python train.py --activation="gelu" --norm="layernorm" --tie_embeddings=true --parallel_block=false --init_std_qkv=0.0273 --init_std_up=0.0273 --optimizer="muon_variant" --lr_head=0.00443 --decay_shape="linear" --batch_tokens=[32768, 65536, 131072] --doc_mask=true
MLP neurons of a small language model. Each row is named by its layer, matrix (down: output weights) and neuron, and shows model dimensions 80-207. Each number is 128 + 32 x the weight over its row's rms, rounded and kept within 0 to 255. Numbers have three digits each.
Before each neuron's rows, "fires before" lists the tokens most often just after its 100 highest values on Wikipedia text that the model never trained on.

fires before: "ac", "ace ", "at", "ing ", "ay ", "er "
L3.down856:154155103122113044113139095177063132138071158134085137173112064162118092169052164097089120145112095110099129126080149144106081104124131092074084144189127141113069122089126117156134163103169080161126092125157129087147188148185057163151130146090116107131105090149158165131121108141141082110109120138140110144172108039162141129135170102093108144122163154154189122111156104127130115184140

fires before: " ", "i", "ic", "oc"
L3.down789:109090118106129159115102151161123140173106116130156145097150206097113164159133108122103099111110169104062095117108134180188173119130154132094110091124091168139127096145136097082149100171093130158134147149151151112160071118150174120161123126063177102069150180129151107110108145161134143117185159158114107068117073135093112173118194102100104120090125100135154148088098099122076094125122

fires before: ", ", "t ", "e", "en ", "qu", "at "
L4.down432:119105185115090118148147116190114123125142096163077140100089157083104120152148135150215134107116142080147095082115159116125117171147118163105169078133056198027113110125136138142159098108112069096114148099199174098075105126113083127118108148118144098160177157093108113122119117141136092146105086142120146200146125117163145087180137125063180138178142208099101099137159121169097130133169

fires before: "ed ", "er ", "am ", "s ", "ing ", "ers "
L3.down336:136153149064108086136119097155168142122144088075120117108165119126138145097111155158204117041078146140096146127157161120121138166169123085125100163080099119064139137174122128179115043162091142135136142165094183082170155120096132065107086130089136174115152129136138116107058139142094085143084129135120132145160138190151151149131120194131172113140118167179108128118138087069115141132118

fires before: "n ", "e", "ern ", "er ", "A"
L3.down723:161107134164139149131131085154123176119078113101005155106139123101093130114131149118107115088134105157042187126152154108157151095180101075071139106163118162169111067135120108162122198136147127106156131128121152161159151152116104132162125137145156143079097136140150088169135092125151198143112110099104142133137171139177196085143135088104103114186185071124111180169125115074111151130099

fires before: "op", "ing ", "of ", ": ", "al "
L9.down229:138151144109105117143160087112112108127105153116114131074107153143116121068097114100180099112171155150114169146107147090196117174163093113117162163178177127109112144212096131108178208123106157132081168136113149166129152100094095163154149160134082166098081096140139112085104040086098100162067156121143117085106160131139129109130107109122088118187111157141096144115091108121112108184158

fires before: "l", "out ", "T", "ov", "il"
L3.down329:121137155093067173214099193075161140142105144171125119130143109195107165115165148123101144156111123136085130143114184133109195100088127160055115158104132113160180085176160129154159119051115049133146143131096133113102131147163146088133106152137062117063096126124157122146124126133117116188166142103122141129137111105141147082173120155084142103156109145119142131102114162173177104059134

fires before: "St", "Y", "W", "sid"
L3.down207:159157153093127122093126127113148124153150105094104088069143126112098106174119134182190146087116172121107117132096167096112040134099139207096121116128177145162120108097086150152093094153114133148113140039110153132112117127129112135172155079132120155166134119158100101175124083121121125152117139107081117148087165101158216159165154109154142120156089123068153161154073050117165127122102

fires before: "ed ", "s ", "es ", "ated "
L9.down713:119164148174125155136130083131153109025090095176128157152103087096195136093144141182106090124094075096155097190082141098124104112115129152113194082116176120125139136168111142156122145118119177159170120152092148152120117121094131108147183137122145134179105159132127072122162172121155082168107086057132121158202121161146118171081132099149124102117092184109133129056102081159128100098135

fires before: "\n", ": ", " ", ")", "7", "0 "
L8.down158:085137146102135070135167129115099077180128111128084106172102167184082118100080155146123197114134113106110161098108169149114139128150147148112141110073085140179096124183099094117091142133165134140071153040129114102118117096081134114135099084135129120170176133148096069205170075112109148118088168105146176134087147133187099114148144112112117141075138119166180129167124150111159177138132

fires before: "the ", "a ", "of ", "two ", "th"
L11.down562:149113166125159128118138111132145162107138143186057142195122117117229062074123112127051123108174157161159100104150162134107085125154136134155095132090135099122157140113100085120114169114081137093134156165086072077119133114181140125171133107083161129133200147102131108024148113136129108163173130095122120104141098111080120143113150098108185130060135131186107088187080142109137139077150

fires before: "| ", "–", "1", ",", "9"
L4.down406:174142137116161156138219123117169084098102144140120116144136101205138060159140127187124132187096119176120084141143126113137171100157129173133118081100171160155165129154086108146163139140097127090118076131151101113147100105135065086129135154100121113193145107114166124114150063125151118126112209124119141126123117132164067123138125144138106159145102120118095170164107107098148051186117

fires before: "ile ", "at ", "it", "en ", "ite ", "om "
L3.down818:138116121145143115114158056175088096123094115119109137148141148061136112109118128095169129152109075052163121098119139089133115088146154113105132170104140101095164114149079115204083139106129110140046115145151123118074074140107090182159133107173143130107142182103213165121071119162155108110157169125142105120100168168059146125120123082102101123166180112118151113100169124136074123160146

fires before: "ile ", "at ", "en ", "ch ", "it", "ere "
L8.down743:160079163158191132095145053154099152089125094134140151141170080131111085128149126095204150113108204106147080155138128136098128088130175066132100139151109099140119110149122148167098116131113108074069127089110087113101110123124093091074141131108100117138153188059185104111205128146146106101096068068166145152122151195093094120137170146096110111114080109150142074167117147141085150135156

fires before: "the ", "a "
L11.down38:141069142063146105157131124168118122102115144137169107103151092145255107131165152100139083102135096162166152119113133142115119102128119105143109161081143062103143140090074130122108102122143184118100129156108136113074131179172196170128108074176135093109164180130132096076118176170082146087160199088136122129077116076096091122105117070142127113138149176101111107154158095160138161070088

fires before: "n", "c", "s", "fer", "sid"
L3.down434:072195180107150140132114122089177109111143144114118092079166148065095127111101158124168073111105101150168121087187146086144227200139185108110065143114087133131125115105129136174109128133093182128098104093076221135139172129123127096137149140122133127157092093136096165139156098168103098072112054126134200169109132126146100089161131163109167114144094111130138135127133125150126106145183

fires before: "em", "al ", "em ", "als ", ", ", "T"
L9.down169:118080177117052067092088173129125141158090107149117157160125141148105093128151104124111125123150140124166086129078169121138126123112166136161146126091140117104140089120168125109175130103156116168073128110165115140119137155107153139081143118136121155123075149115127116134160125149129109180116171189110132165096131114144185140102110135155106157172116155133134127079090136132122127157134

fires before: " ", "the ", "ed ", "an ", "a "
L3.down562:168135095158125102082086136174076135122138095115172156177121071058132128123156110151122141104124127111110128189089149082123068098153141131068162115125080133124068162131139137114135121220132140130153101153098116102040115126143178138155134131113087100101162152153174102080122119140168149078084090088085086103162100070135111171100094134068162079144151152154168146078072125216128148094139

fires before: "ing ", "ch ", "for", "a", "ter ", "ti"
L8.down497:188181152136103171112128143151154177153165104155138153163069173091116119115134115081136090098121123125108099094128108179112132119118159129161199098155127101081127088094169125163120140143133159163084089150144161150079100144101143171145156137148162048098161138170189058164110139091093101102119091125117109087116106130152180155126137140152105139190183068103095172148176190155115086097125

fires before: "201", "200", "198", "197", "199", "195"
L11.down214:152124146142168103161125108149150115106142081127134185059122168110233087163180121116124163132136141177133096110131160119122070090131086135121081148125142181116090063140165141126114120117164149078159129101125163117116133076081102160120188099204152167164154167161131149085082150107131144164110147187129117090144127153150141069144094065165088124134146111081101153104164108120112194117155

fires before: "s ", "W", "h "
L7.down620:161115091148130188082115178153107082163173119119104124142096108096107085078129108177133097139130088162093120177116091119092088049128145131102058140142157127070149162160134177135108128069085197144163120132091127136102098158150202113113106150169108129131136145166201054142211091100099177167081096137116086155108152161145143170083086194135115084080102166191173130060114127130115135166162

fires before: "l", "im", "t", "out ", "ti", "other "
L7.down116:135109136123094157123170102147101116146177122092118134168086121163115127162060113152158097120134122118112135106156171100076184163138111129099112146137187153082154171176149097193140156063125098131154109101142124114189183137149047201178148041118107150145167139111114086126102107159118128106096111128167110109089137173138085124170110129155155115091100115157132098141166122089208186113144

fires before: "b", "er ", "out ", "ing ", "s ", "-"
L11.down25:108135072086136130132070126087133190118128132081134102125052134080183115157105126101214089130165103120126126086130148159136153128142120154107117104076147107082105176156096064141162130092128125136157100115125117140106132112086153136101139104088128171124116155107192132123132116134161092097115141142173195172131138147191130125049117079094164150134169158073081133209135145112134121204121

fires before: "c", "v", "a ", "s", "an ", "d"
L4.down271:136122123121132106137177094137149133154122138087118175139147119121164144101108144121113148068140156116145122122166162078106084159150169119107136096123059155053078111122117158073119150203145104105149056153130167099080174122154129108124097119120122094108098127131104113079159115162080099066185082155170105113108085135103131179147124161124113129140150133092173079128146132127177133122147